python train.py --n_layer=14 --d_model=320 --n_head=8 --n_kv_head=8 --head_dim=64 --d_mlp=1280 --vocab_size=4096 --activation="tanh_gelu" --norm="layernorm" --norm_place="pre" --norm_eps=1e-05 --positions="learned" --qk_norm=false --attn_scale=0.125 --bias="all" --tie_embeddings=true --parallel_block=false --init="normal" --init_std_qkv=0.0251 --init_std_o=0.0 --init_std_up=0.0251 --init_std_down=0.0 --optimizer="muon_variant" --lr=0.00211 --lr_mult_qkv=0.4 --lr_mult_o=4.0 --beta1=0.95 --lr_head=0.0135 --grad_clip=1.0 --warmup_steps=200 --schedule="wsd" --decay_fraction=1.0 --decay_shape="linear" --final_lr_fraction=0.05 --batch_tokens=131072 --seq_len=512 --doc_mask=true --train_tokens=857800000 --steps=6545 --dataset="wikipedia_en"
MLP neurons of a small language model. Each row is named by its layer, matrix (up: input weights) and neuron, and shows model dimensions 96-159. Each number is 50 + 12 x the weight over its row's rms, rounded and kept within 0 to 99.
After each neuron's rows, "fires after" lists the tokens most often just before its 100 highest values on Wikipedia text that the model never trained on.

L8.up1118:69 59 49 49 57 52 56 21 55 41 45 38 67 33 71 44 49 57 47 55 21 42 37 28 59 55 47 52 49 37 62 44 67 60 32 46 34 29 49 41 37 56 30 49 48 57 57 35 62 59 49 62 52 45 55 68 40 40 65 55 47 47 51 44
fires after: ".", " | ", ":", "-", "er", " met"

L4.up105:66 48 53 50 62 55 34 44 60 71 39 60 74 63 63 54 44 45 58 56 62 44 50 36 38 53 45 43 42 37 58 46 44 28 62 54 62 44 46 46 54 60 45 39 66 71 24 51 40 12 47 72 56 30 58 60 61 39 35 58 80 49 54 45
fires after: " s", " t", " c", " S", " "

L3.up1145:70 33 52 49 80 44 44 14 64 53 56 52 63 51 54 61 59 55 46 43 61 59 40 43 49 43 41 46 53 46 39 34 42 34 69 61 46 80 48 28 33 59 51 66 62 59 54 47 55 35 33 43 50 56 33 53 61 75 54 68 58 43 40 53
fires after: "\n", "|", " |", " ", "-"

L8.up1204:81 71 53 52 37 66 54 12 63 37 37 51 47 54 47 41 44 31 44 38 47 63 45 46 41 45 49 64 49 45 66 62 57 38 62 56 68 47 53 50 64 54 50 62 47 43 44 53 47 31 48 45 50 46 44 67 41 57 51 45 48 38 34 42
fires after: " s", " m", " (s", " M", " S"

L3.up371:66 75 53 52 45 53 48 54 40 47 48 50 58 45 60 28 48 62 60 49 52 55 62 37 59 47 76 35 50 68 37 52 71 33 60 30 39 60 63 44 57 49 77 38 52 71 58 54 62 27 50 40 57 39 44 58 56 63 38 55 69 67 36 57
fires after: " B", " d", " D", " R", " reb", "qu"

L7.up896:46 36 53 41 32 51 31 59 54 56 53 44 67 35 40 56 52 57 51 67 39 49 67 51 38 48 43 39 51 43 65 78 77 49 64 44 70 42 50 54 51 68 55 43 47 48 68 56 36 51 45 50 65 27 65 24 53 39 33 37 66 41 48 44
fires after: " H", " E", " I", " h", " | E", "I"

L3.up226:45 60 48 42 63 43 65 45 52 49 49 41 65 61 56 50 53 39 27 52 40 35 69 48 35 42 29 64 53 31 54 64 50 40 45 59 24 72 54 61 48 47 34 40 22 57 68 62 52 45 47 46 43 64 59 36 41 42 56 62 43 50 46 53
fires after: " Bl", " st", " bl", " d", " dr", " D"

L4.up561:39 62 56 48 61 49 46 38 61 53 51 57 65 60 72 40 68 60 61 42 21 43 53 58 56 42 58 34 62 61 24 49 60 55 62 54 57 52 62 61 42 53 43 65 51 38 74 49 64 54 50 36 45 57 53 44 59 56 41 52 40 39 50 72
fires after: " O", " o", " | O", "O", " (A", " Trans"

L8.up199:40 36 61 62 41 27 52 56 51 46 68 66 58 40 67 32 50 39 51 53 46 44 53 63 69 38 38 56 48 28 71 55 64 19 58 53 83 50 73 51 29 35 29 32 67 55 55 60 34 45 38 47 26 63 53 46 44 44 50 63 43 33 26 65
fires after: " B", "b", " t", " ab", " b", " T"

L7.up659:58 64 42 60 11 55 46 49 49 51 37 52 53 53 41 53 44 50 35 53 50 62 50 52 68 48 55 47 39 32 58 57 59 60 51 24 66 35 50 53 60 59 63 56 67 74 41 55 45 53 73 55 71 55 65 38 43 50 34 64 43 42 43 55
fires after: " t", " N", " T", "- N", " c"

L7.up798:31 68 71 19 62 41 53 49 57 51 63 47 41 46 32 35 57 39 63 62 33 44 34 59 37 50 49 57 69 64 70 30 62 34 51 28 41 60 67 67 37 44 33 54 64 71 70 49 21 46 32 29 65 63 43 53 29 45 52 44 24 52 45 60
fires after: " d", " cons", " D", " of the"

L3.up845:26 50 43 42 61 50 50 61 52 41 42 27 61 77 36 36 36 60 50 58 42 54 53 44 58 70 56 38 59 34 44 51 49 37 67 62 42 59 66 39 57 40 57 41 44 28 55 35 50 66 55 42 56 57 54 61 42 74 52 85 54 24 39 63
fires after: "w", " w", " B", " fl", " Bo", " P"

L3.up924:58 51 47 46 33 53 45 71 41 49 33 32 63 47 42 41 36 48 59 38 58 42 54 34 44 69 57 67 26 38 38 56 61 41 69 41 48 60 46 62 50 60 39 65 57 39 72 57 31 52 77 50 57 35 34 35 57 49 45 33 56 43 37 37
fires after: " w", " g", " th", " d", " qu", " p"

L7.up462:42 65 42 56 45 50 58 59 49 50 45 57 56 48 37 40 59 48 59 52 65 48 44 60 69 46 54 32 49 53 58 47 46 40 54 41 39 41 34 47 74 46 51 65 68 71 53 32 40 45 48 50 50 49 64 45 51 40 49 78 35 24 40 40
fires after: " bl", " br", " lim", "rough", " though", " Sing"

L4.up1045:46 45 63 38 47 35 66 60 53 56 61 57 53 47 67 51 47 49 72 40 40 57 61 37 39 58 39 59 46 44 59 45 61 68 61 61 43 49 38 51 85 57 43 35 43 40 61 59 58 58 87 41 47 23 35 35 49 50 39 35 59 47 37 61
fires after: " g", " rece", " trans", " le", " % |"

L7.up1027:54 09 59 34 52 61 31 56 40 50 69 66 52 43 73 41 45 62 52 59 45 69 45 61 60 53 30 53 49 56 71 30 66 42 35 64 59 53 58 56 50 37 25 58 33 51 57 53 37 52 48 66 35 31 38 54 56 56 61 51 28 66 44 46
fires after: " | ", "13", "–", "14", "1", "+"

L4.up672:39 34 37 36 16 56 54 29 38 31 45 61 52 84 30 44 48 49 36 43 47 53 35 46 52 42 58 42 49 79 52 50 68 45 44 39 61 62 46 66 53 53 59 56 60 61 41 49 39 42 36 26 41 53 45 44 63 44 48 44 51 56 45 59
fires after: "2", "1", "–", "| "

L4.up621:51 44 47 42 57 65 58 52 42 55 47 49 59 42 47 52 43 40 51 54 59 57 68 54 71 46 67 32 33 42 55 71 43 57 54 82 47 67 63 46 46 40 45 50 59 60 42 52 39 43 44 62 26 58 56 52 57 31 42 45 63 35 43 53
fires after: "\n\n", "==", " (", "===", " \""

L7.up104:72 63 56 49 46 57 62 50 75 53 73 51 47 56 52 52 54 44 61 47 30 62 55 35 62 54 48 58 47 59 62 42 46 37 50 69 75 77 53 34 55 60 71 50 72 53 68 33 55 50 64 61 47 50 61 61 53 42 43 67 47 74 31 43
fires after: "1", "9", " K", "2"

L4.up1235:49 49 49 51 62 47 44 56 59 51 44 55 54 46 27 48 49 67 56 53 26 51 50 48 55 35 74 44 41 53 60 41 64 54 56 46 69 48 70 50 36 45 32 59 60 60 44 47 33 68 75 58 55 38 59 62 40 42 47 47 42 69 43 32
fires after: "1", "3", "2", "0", "6"

L4.up18:67 40 65 53 46 45 55 60 46 37 62 50 49 56 58 62 48 45 37 29 59 55 52 53 47 78 67 69 63 57 47 41 50 36 43 42 47 49 67 42 61 44 72 40 52 26 47 49 40 64 62 44 74 50 24 50 66 56 46 68 62 36 63 50
fires after: " Gr", " Pr", " Tr", " tr", "in", " Br"

L4.up41:46 55 36 45 36 57 46 59 77 38 65 64 70 47 45 50 46 54 75 41 28 65 42 55 35 44 65 33 70 50 50 58 48 55 87 36 61 67 43 47 55 44 62 54 57 54 66 62 36 40 53 49 67 57 58 67 41 40 49 48 48 70 39 59
fires after: " Sw", " Gu", " | .", " Sing", ",", " J"

L4.up285:42 58 51 62 72 48 43 31 70 36 54 50 45 43 42 41 45 50 53 47 46 34 41 45 61 52 65 51 45 28 67 54 54 56 31 38 37 57 36 48 41 60 38 56 56 57 55 27 35 45 47 87 47 49 57 60 45 05 59 68 39 56 57 70
fires after: "0", " | ", ".", " (s", " | ."

L4.up996:39 39 66 40 73 49 50 41 38 27 57 54 45 51 58 51 55 55 59 45 42 59 43 46 46 48 54 64 40 43 39 43 53 40 55 61 54 52 55 63 61 58 70 57 58 42 69 44 30 57 34 52 47 52 58 59 38 55 46 37 62 21 32 60
fires after: " n", " Y", " G", "B", " (", " Th"

L4.up435:57 34 61 47 33 64 42 55 40 73 51 57 62 43 57 44 46 63 41 43 49 28 51 36 25 51 55 34 44 36 54 61 54 55 46 62 30 50 52 44 54 83 43 43 57 52 71 48 44 34 38 44 49 42 69 42 49 29 37 52 36 66 43 37
fires after: " T", " t", " Sc", " R", " E", " P"

L4.up298:68 40 41 38 11 63 37 50 76 41 63 27 74 44 32 50 57 61 61 38 60 57 45 38 63 48 37 40 71 40 60 45 59 45 39 55 46 52 55 75 44 39 36 47 59 45 46 42 48 66 45 52 60 55 62 33 58 61 51 59 39 54 51 33
fires after: " h", " D", " H", " E"

L4.up1007:39 54 55 45 37 41 50 52 55 49 57 50 49 77 36 36 59 62 67 30 38 59 46 48 35 52 47 55 55 44 53 57 60 44 73 43 51 69 52 40 40 61 44 29 53 52 63 33 55 51 64 50 56 45 60 64 24 64 42 56 41 33 68 51
fires after: " E", " O", " A", "O", " I"

L8.up9:67 54 60 61 65 55 30 61 58 44 37 38 57 69 49 51 60 29 61 69 35 34 55 48 61 64 36 51 68 45 35 54 68 46 47 64 65 54 52 39 56 52 24 31 67 41 45 26 42 44 54 55 31 37 67 63 49 71 49 60 54 71 39 60
fires after: "1", "ü", "v", "b"

L8.up687:31 62 65 54 57 56 63 50 31 47 52 70 56 57 56 43 59 45 55 37 39 44 45 54 42 71 50 69 45 23 51 74 45 60 68 38 51 44 57 60 61 46 44 62 31 63 47 38 40 35 46 44 59 65 68 38 60 57 53 35 32 35 30 62
fires after: " t", "0", "3", " p", " s", " b"

L9.up551:45 41 73 52 50 46 46 59 49 23 39 76 47 71 35 49 47 45 53 37 41 47 63 43 30 35 42 58 50 23 59 33 61 39 45 54 39 47 61 56 43 39 26 59 56 71 65 41 33 41 50 54 46 37 62 70 18 46 59 44 50 47 44 70
fires after: " c", " C", "c", " n", "oc"

L11.up881:55 44 87 55 26 55 49 46 48 82 48 50 83 45 66 64 44 49 66 44 52 51 57 55 59 43 69 39 63 36 41 34 55 52 58 62 39 32 52 47 49 43 54 57 59 66 31 42 23 48 66 58 41 50 50 60 62 73 66 26 44 96 67 74
fires after: " | ", " (", ") | ", " −", ", "

L4.up492:13 59 30 60 27 54 47 32 63 41 53 74 49 56 30 61 22 51 55 58 56 61 39 42 56 48 55 43 44 62 48 65 49 51 50 52 42 44 40 55 58 55 36 44 44 55 54 60 14 56 38 56 46 52 52 50 35 59 41 65 43 31 55 57
fires after: " M", " B", " N", " b", "am", " F"

L4.up248:69 66 49 30 43 51 45 33 52 58 53 79 50 52 56 62 50 46 76 27 25 43 46 85 37 58 33 74 48 56 48 44 51 48 58 37 56 26 66 68 33 46 69 40 35 46 74 45 36 54 53 50 49 53 45 66 61 38 53 63 32 53 55 49
fires after: " N", " sub", " n", " sy", "- N", " sup"

L4.up973:41 31 78 46 44 41 20 54 58 65 33 62 71 55 48 43 29 40 75 23 31 47 47 31 52 36 57 70 62 40 56 49 56 52 42 39 57 27 66 58 55 64 44 46 25 58 71 32 50 35 60 50 64 65 57 49 72 53 32 55 62 57 71 48
fires after: " d", " c", " disc", " C", " sc"

L4.up1083:59 42 60 62 51 50 41 41 51 50 50 57 41 62 55 59 39 53 40 43 60 53 45 40 73 60 49 60 67 50 53 45 55 64 50 39 41 59 53 40 41 59 52 49 63 64 62 72 37 37 50 59 48 56 47 51 53 48 49 43 66 60 38 66
fires after: "-", " G", "G"

L7.up342:49 18 63 53 43 48 39 64 45 37 39 48 41 72 48 67 53 58 67 47 59 62 47 64 38 54 81 49 48 52 55 47 50 63 25 29 57 68 65 37 57 67 30 50 53 51 63 14 62 40 65 69 68 68 49 68 72 58 53 52 50 40 43 35
fires after: " St", " in", " San", " s", " st", " c"

L4.up1230:39 64 49 65 45 57 48 44 49 36 69 45 53 49 55 47 46 41 52 58 60 55 50 42 62 71 42 42 46 47 45 54 65 37 52 65 34 72 50 41 61 38 33 51 34 51 63 54 33 48 67 54 48 50 41 49 57 66 61 76 47 28 40 47
fires after: " |  | ", " | ", " |", "–"

L3.up1143:37 44 32 56 56 40 41 68 52 61 64 37 40 37 38 31 51 53 51 49 51 38 59 47 59 41 34 54 23 64 85 63 35 35 51 45 73 45 39 37 55 34 33 50 59 30 55 53 59 21 41 55 54 69 47 34 27 61 51 57 51 25 27 56
fires after: " prov", " prom", "ugg", " b", " serv", " B"

L9.up279:71 77 52 56 44 54 63 39 46 54 63 45 47 35 43 60 40 48 59 41 39 43 25 53 51 35 58 33 77 48 55 52 51 21 55 52 87 39 51 65 43 43 45 57 60 51 56 77 54 43 60 56 44 57 42 49 56 50 50 70 56 68 50 46
fires after: " to", " would", " will", " det", "ed to"

L4.up1257:44 43 42 69 45 35 52 27 43 34 64 57 54 27 30 65 38 49 43 54 33 40 77 48 66 71 55 51 72 31 66 27 51 56 46 47 47 33 72 57 49 60 41 64 58 53 50 72 52 38 53 40 56 47 60 36 33 54 33 68 55 58 27 37
fires after: " V", " v", " D", " C", " d"

L3.up1000:58 53 54 52 62 56 32 62 67 57 37 47 54 56 41 30 48 30 52 37 35 50 42 49 50 35 50 43 52 44 50 57 50 47 49 50 44 56 38 72 65 63 40 48 65 59 57 42 62 62 68 53 35 54 28 56 72 22 28 74 40 46 47 66
fires after: " d", "1", " c", " D", "ir", " qu"

L7.up968:35 63 26 28 29 54 45 58 46 50 48 68 67 50 41 52 48 44 50 38 39 54 67 46 26 75 52 57 45 52 50 49 32 44 55 46 69 48 68 57 31 50 30 63 31 44 33 51 54 69 47 38 42 61 41 50 42 42 37 52 54 45 55 52
fires after: " c", " C", "6", "c"

L9.up430:31 65 45 71 54 58 51 76 55 40 40 37 73 58 53 44 54 35 29 46 30 61 50 52 43 57 34 48 57 44 26 22 70 47 56 19 60 40 63 49 43 36 72 53 73 58 59 40 54 37 56 53 60 64 53 58 55 61 41 51 56 50 54 50
fires after: "1", " | .", ","

L9.up51:58 56 96 34 46 47 46 55 45 65 52 51 55 30 51 51 40 60 55 60 38 36 56 54 57 51 50 35 56 47 47 31 42 27 50 50 52 49 44 65 43 51 60 67 39 56 59 57 39 51 41 65 53 39 45 31 49 30 78 64 59 52 64 54
fires after: " (", ".", ":", " | ", ") | "

L9.up669:64 25 65 36 43 58 49 29 55 57 57 49 71 58 32 46 47 61 60 73 51 49 61 41 39 50 57 41 58 48 35 82 51 49 56 77 50 35 65 38 36 42 47 66 36 39 56 66 50 38 35 39 67 33 60 62 43 40 54 50 40 55 53 46
fires after: "\n", " |", "|", "|---|---|---|---", " Re", " | O"

L3.up33:44 63 54 38 47 51 48 30 47 24 31 49 54 39 54 43 31 62 57 68 63 43 51 50 48 80 46 46 49 53 47 64 63 51 49 20 58 27 46 51 34 66 39 56 71 69 41 78 62 45 53 28 51 50 57 38 53 50 50 32 71 42 46 64
fires after: " c", " t", " d", " C", " D"

L9.up993:60 44 52 44 29 71 44 66 68 33 56 36 48 31 28 46 36 24 44 33 57 58 75 51 62 33 50 34 62 59 44 53 40 42 51 55 57 70 62 52 44 46 67 52 51 43 46 76 44 18 39 62 54 70 52 45 42 30 35 39 60 56 49 42
fires after: "\n", "\n\n", "."

L11.up915:75 66 37 44 38 51 66 49 37 49 32 31 50 57 51 39 48 61 34 25 56 77 47 35 55 57 38 61 72 36 62 61 54 26 56 45 31 46 26 51 44 24 55 40 54 49 41 61 57 60 55 50 57 49 54 42 37 63 39 60 42 48 39 50
fires after: " (born ", ", ", " (", " in ", " "

L7.up781:45 43 52 59 44 67 54 56 63 39 57 47 44 50 56 50 44 56 56 70 61 21 66 43 34 56 49 57 67 40 32 44 58 55 41 48 43 35 47 44 56 40 25 64 51 29 53 24 65 51 15 67 43 40 65 47 33 44 34 48 53 64 27 50
fires after: " p", " P", " C", " b", " c", " E"

L3.up328:50 51 52 33 42 56 60 47 33 52 41 41 44 60 33 50 42 60 44 49 67 48 75 43 53 40 34 37 67 29 51 59 48 64 64 58 38 50 49 34 71 48 47 49 52 45 80 27 53 48 51 51 54 50 58 61 36 57 46 60 45 50 59 74
fires after: " G", " F", " M", " | G", " B", "B"

L8.up241:59 65 62 40 38 47 62 66 54 48 59 49 65 46 59 59 46 54 44 32 63 63 55 55 49 34 37 42 32 29 32 57 56 59 42 49 49 50 49 58 56 61 40 62 25 42 35 44 51 58 49 60 34 58 60 63 45 27 51 63 45 58 44 65
fires after: " F", " of F", " f", " L", "f", " B"

L9.up866:72 48 56 55 44 56 47 50 50 51 42 33 47 34 73 26 22 55 50 59 63 46 52 44 40 42 62 48 78 60 48 58 16 45 37 22 40 39 48 62 48 54 42 50 64 62 45 37 44 63 35 40 62 57 57 59 39 46 43 56 51 71 54 48
fires after: "a", "j", "ch", "all", "ia"

L8.up5:59 45 59 72 54 56 41 32 36 32 64 64 50 55 51 53 35 49 57 37 51 52 28 62 55 54 53 70 59 38 41 67 53 32 62 64 39 42 32 48 52 34 38 35 41 41 38 32 52 38 83 50 50 50 39 50 59 45 56 38 61 57 51 28
fires after: "\n", " h", "h", "us", " c", " ab"

L3.up211:70 67 47 71 56 56 60 44 60 26 50 61 50 37 43 51 66 43 36 31 33 46 33 69 41 25 53 37 53 45 66 71 43 49 51 60 38 56 52 60 62 17 67 41 42 65 53 41 60 43 29 42 49 31 67 60 44 59 53 51 32 44 44 68
fires after: " m", " M", "M", " al", " | N"

L9.up337:69 55 43 31 62 57 52 33 55 65 35 32 46 59 63 44 62 54 55 44 48 49 40 40 53 61 35 54 40 37 51 69 34 65 84 50 47 68 58 48 49 48 48 74 29 44 58 57 47 42 75 59 55 70 41 62 28 39 53 46 54 54 45 49
fires after: " ", " | ", "-", "–", "CA", "3"

L4.up1062:55 49 58 54 69 29 37 57 50 46 37 48 60 67 38 38 34 55 44 49 44 62 56 51 55 53 49 55 67 51 35 47 59 51 68 65 37 70 47 31 56 42 38 40 49 47 53 44 51 40 60 50 31 63 44 47 64 49 40 33 43 56 47 43
fires after: " | ", " |  | ", "0", "1", " | −"

L4.up1270:40 27 49 47 47 64 38 48 49 49 43 55 56 57 31 37 29 65 62 47 41 34 65 61 46 65 59 52 61 49 52 59 53 57 41 26 61 69 56 27 41 45 63 22 54 32 72 60 48 42 61 39 64 49 39 59 26 57 62 42 52 60 34 58
fires after: " p", " f", " P", " W", " w"

L7.up354:68 56 66 64 68 43 67 56 31 65 49 39 47 49 39 33 26 31 45 34 67 49 58 55 49 60 38 52 63 53 69 55 43 48 55 36 55 43 55 34 53 39 35 55 59 31 50 36 47 64 39 51 59 48 52 48 49 46 58 56 64 55 45 53
fires after: "w", "m", " m", "em", "r", "-w"

L4.up652:46 58 37 43 70 49 48 33 36 56 48 76 39 35 44 38 70 63 61 45 31 38 46 36 44 31 59 35 57 43 53 52 60 42 59 67 16 50 61 69 33 72 40 30 38 57 65 36 54 52 44 58 40 63 56 54 36 46 43 61 35 35 42 51
fires after: " c", " G", " C", "G", "\n", " B"

L7.up163:27 48 56 44 37 42 59 39 33 71 60 60 46 24 43 57 60 56 64 67 44 31 44 53 27 66 49 67 44 26 56 33 60 34 57 55 40 48 72 45 38 50 47 53 40 43 61 50 66 35 49 59 58 58 48 43 14 61 49 56 54 64 22 55
fires after: " t", " T", " F", " W", " v", " | T"

L9.up1186:32 62 36 46 38 58 60 48 59 40 61 43 49 37 60 53 50 48 56 62 39 65 40 48 46 67 37 34 70 39 65 54 41 42 58 58 52 54 37 40 50 36 31 48 51 50 67 51 40 57 55 43 39 41 44 47 54 43 52 35 38 38 32 40
fires after: " B", " Z", " b", "b"

L11.up658:42 65 49 56 47 50 60 30 37 33 52 48 54 69 52 47 42 75 50 40 55 50 42 33 81 49 32 54 54 47 45 42 49 51 45 44 43 47 42 62 64 35 46 39 46 72 51 58 62 53 58 43 45 53 66 70 64 42 59 52 44 41 47 54
fires after: "\n", ")", "- ", "ad", "| ", "–"

L3.up970:43 32 41 46 69 47 33 68 41 62 58 52 55 51 47 44 33 34 28 47 37 55 52 37 57 52 47 42 45 67 41 53 48 61 60 55 36 48 30 54 28 50 28 58 42 67 58 52 37 35 19 42 38 39 49 61 35 47 63 55 45 40 48 40
fires after: "–", " ", "+", " un", " of ", "pen"

L8.up729:59 44 46 43 39 60 46 43 54 47 56 43 71 31 57 65 47 57 46 50 30 60 39 47 55 48 29 39 59 50 28 64 54 53 61 36 54 51 31 42 40 54 53 53 62 38 62 51 49 22 62 66 55 51 32 65 56 61 57 54 57 54 41 42
fires after: " to", " would", " (", "ed to"

L4.up892:42 52 25 57 42 54 56 33 39 56 55 48 52 54 50 42 37 54 45 59 33 57 53 60 63 66 39 44 34 35 64 40 56 65 44 46 40 57 47 45 43 54 44 51 26 42 33 49 38 54 45 45 27 49 39 41 52 49 51 60 52 62 87 48
fires after: " v", " em", " det", " V", " Mar"

L7.up400:58 67 60 53 57 36 47 46 36 50 48 50 44 63 46 51 51 55 51 52 41 57 45 52 47 57 51 73 63 60 73 44 50 71 41 56 56 59 47 59 50 55 37 43 30 77 44 45 64 62 47 39 58 56 28 71 36 47 57 70 34 51 52 49
fires after: " f", "f", " H", " F"

L3.up1050:42 49 57 48 33 46 53 68 43 50 54 69 59 57 40 46 52 50 37 47 37 65 35 38 26 45 69 70 46 52 36 64 61 67 71 52 69 71 56 40 63 67 67 45 60 68 68 72 60 56 56 58 57 47 66 34 51 45 51 46 54 51 58 68
fires after: " F", " S", " Second", " E", " L", " M"

L4.up1125:59 56 71 53 36 72 42 45 48 65 44 55 37 35 35 29 21 48 60 43 34 51 48 32 37 63 46 79 54 32 63 60 38 47 64 60 51 46 44 42 43 68 44 41 35 86 57 44 52 36 44 69 51 54 62 44 36 23 43 45 55 55 24 48
fires after: " T", " \"", " K", " H", " G", " F"

L3.up1267:39 49 48 60 46 48 58 35 63 28 64 48 37 56 49 59 19 46 55 59 53 35 42 53 62 60 30 32 49 40 58 42 59 43 46 61 43 54 61 60 41 51 43 46 46 56 59 47 20 42 57 44 64 51 46 40 45 55 54 69 43 62 47 61
fires after: " B", " d", " D", " J", "- J"

L3.up927:50 55 48 46 52 44 45 46 61 40 28 54 46 65 46 29 62 60 84 33 44 45 50 47 48 69 55 52 45 52 47 51 12 64 44 29 46 60 45 58 33 46 41 45 50 66 52 56 30 48 52 70 39 48 61 54 47 50 64 75 52 41 43 38
fires after: " c", " s", " ex", " m", "ur", "ap"

L7.up22:53 45 48 50 32 64 50 33 37 57 55 56 42 39 29 34 65 40 44 52 51 44 58 56 46 50 61 68 59 48 54 33 49 65 45 57 54 65 52 56 38 62 65 60 62 35 40 53 55 51 49 40 71 54 58 62 17 45 38 50 70 38 32 39
fires after: " H", " h", " G", "aw", " W"

L9.up614:63 54 34 64 58 37 42 39 58 52 65 69 32 60 43 40 34 51 44 35 64 49 53 65 70 59 73 35 50 44 73 57 80 61 55 58 67 53 43 54 74 55 40 71 61 58 41 52 46 46 46 51 55 55 53 42 36 60 45 30 55 53 46 44
fires after: "\n", "\n\n", " (", "-"

L3.up20:30 43 71 63 29 54 46 55 48 46 27 42 69 68 22 56 49 61 64 38 30 44 73 53 39 61 48 50 61 48 56 61 65 47 47 63 46 79 45 50 46 67 33 39 30 37 48 55 69 55 41 35 38 34 65 62 38 56 54 50 31 56 51 53
fires after: " p", " f", " ", " s", " c", " \""

L7.up1216:32 56 53 81 45 54 32 52 70 37 50 43 52 40 60 45 47 60 62 57 49 45 53 48 24 38 36 42 65 49 49 34 51 50 48 57 39 52 62 72 14 43 51 41 50 62 38 47 45 56 55 62 48 44 54 59 73 40 48 40 63 67 51 35
fires after: " |", " % |", "|---|---|---|---|---|---|", "% |"

L3.up989:67 31 53 46 74 69 64 59 44 17 46 79 57 64 61 33 68 53 70 47 45 53 46 51 49 78 51 57 58 46 51 54 52 35 55 62 53 62 54 39 65 45 33 49 37 53 37 40 55 44 43 62 52 60 44 59 38 61 28 32 50 49 31 44
fires after: ".", " g", " his", " th", " w", " st"

L7.up718:31 56 64 60 24 40 46 50 35 61 32 28 49 48 47 45 40 57 64 50 48 41 65 30 53 45 32 59 64 44 28 73 55 50 44 67 42 45 72 54 54 60 51 61 37 68 45 72 37 60 38 57 39 30 79 49 57 47 54 44 43 43 47 37
fires after: " C", " F", " ", "C", " sc"

L7.up1177:58 32 53 37 39 65 59 49 60 51 59 54 46 41 22 43 54 48 69 53 42 48 66 61 52 54 44 63 64 51 29 57 46 59 54 34 67 45 24 50 63 43 51 57 51 52 44 48 55 56 54 63 72 57 43 39 50 54 58 54 57 60 40 47
fires after: "\n\n", " w", "-"

L8.up209:40 51 40 54 51 20 43 39 38 58 55 55 47 49 71 48 55 53 61 32 54 29 60 52 29 43 50 49 34 48 48 48 81 40 39 46 41 40 39 53 41 72 38 59 46 40 39 58 60 49 46 53 62 68 54 60 62 49 45 44 61 32 51 53
fires after: " f", " F", "d", "und", "w"

L7.up37:47 54 48 36 38 28 51 35 50 42 69 64 78 51 50 39 43 56 61 36 28 28 28 49 33 50 49 78 31 62 54 48 50 38 46 65 58 67 45 23 35 38 44 26 73 69 67 37 57 50 61 62 41 50 58 48 51 41 59 41 61 58 46 40
fires after: " f", " F", "re", "he", "uff", "f"

L4.up713:54 53 53 42 48 42 56 57 52 36 35 56 24 35 28 44 52 60 53 65 43 50 50 42 45 48 73 53 56 42 39 42 51 61 45 45 38 62 54 44 68 67 57 37 48 57 41 57 53 39 36 64 38 30 31 33 62 59 55 41 42 36 52 58
fires after: " Sh", "R", "N", " R", " N", " l"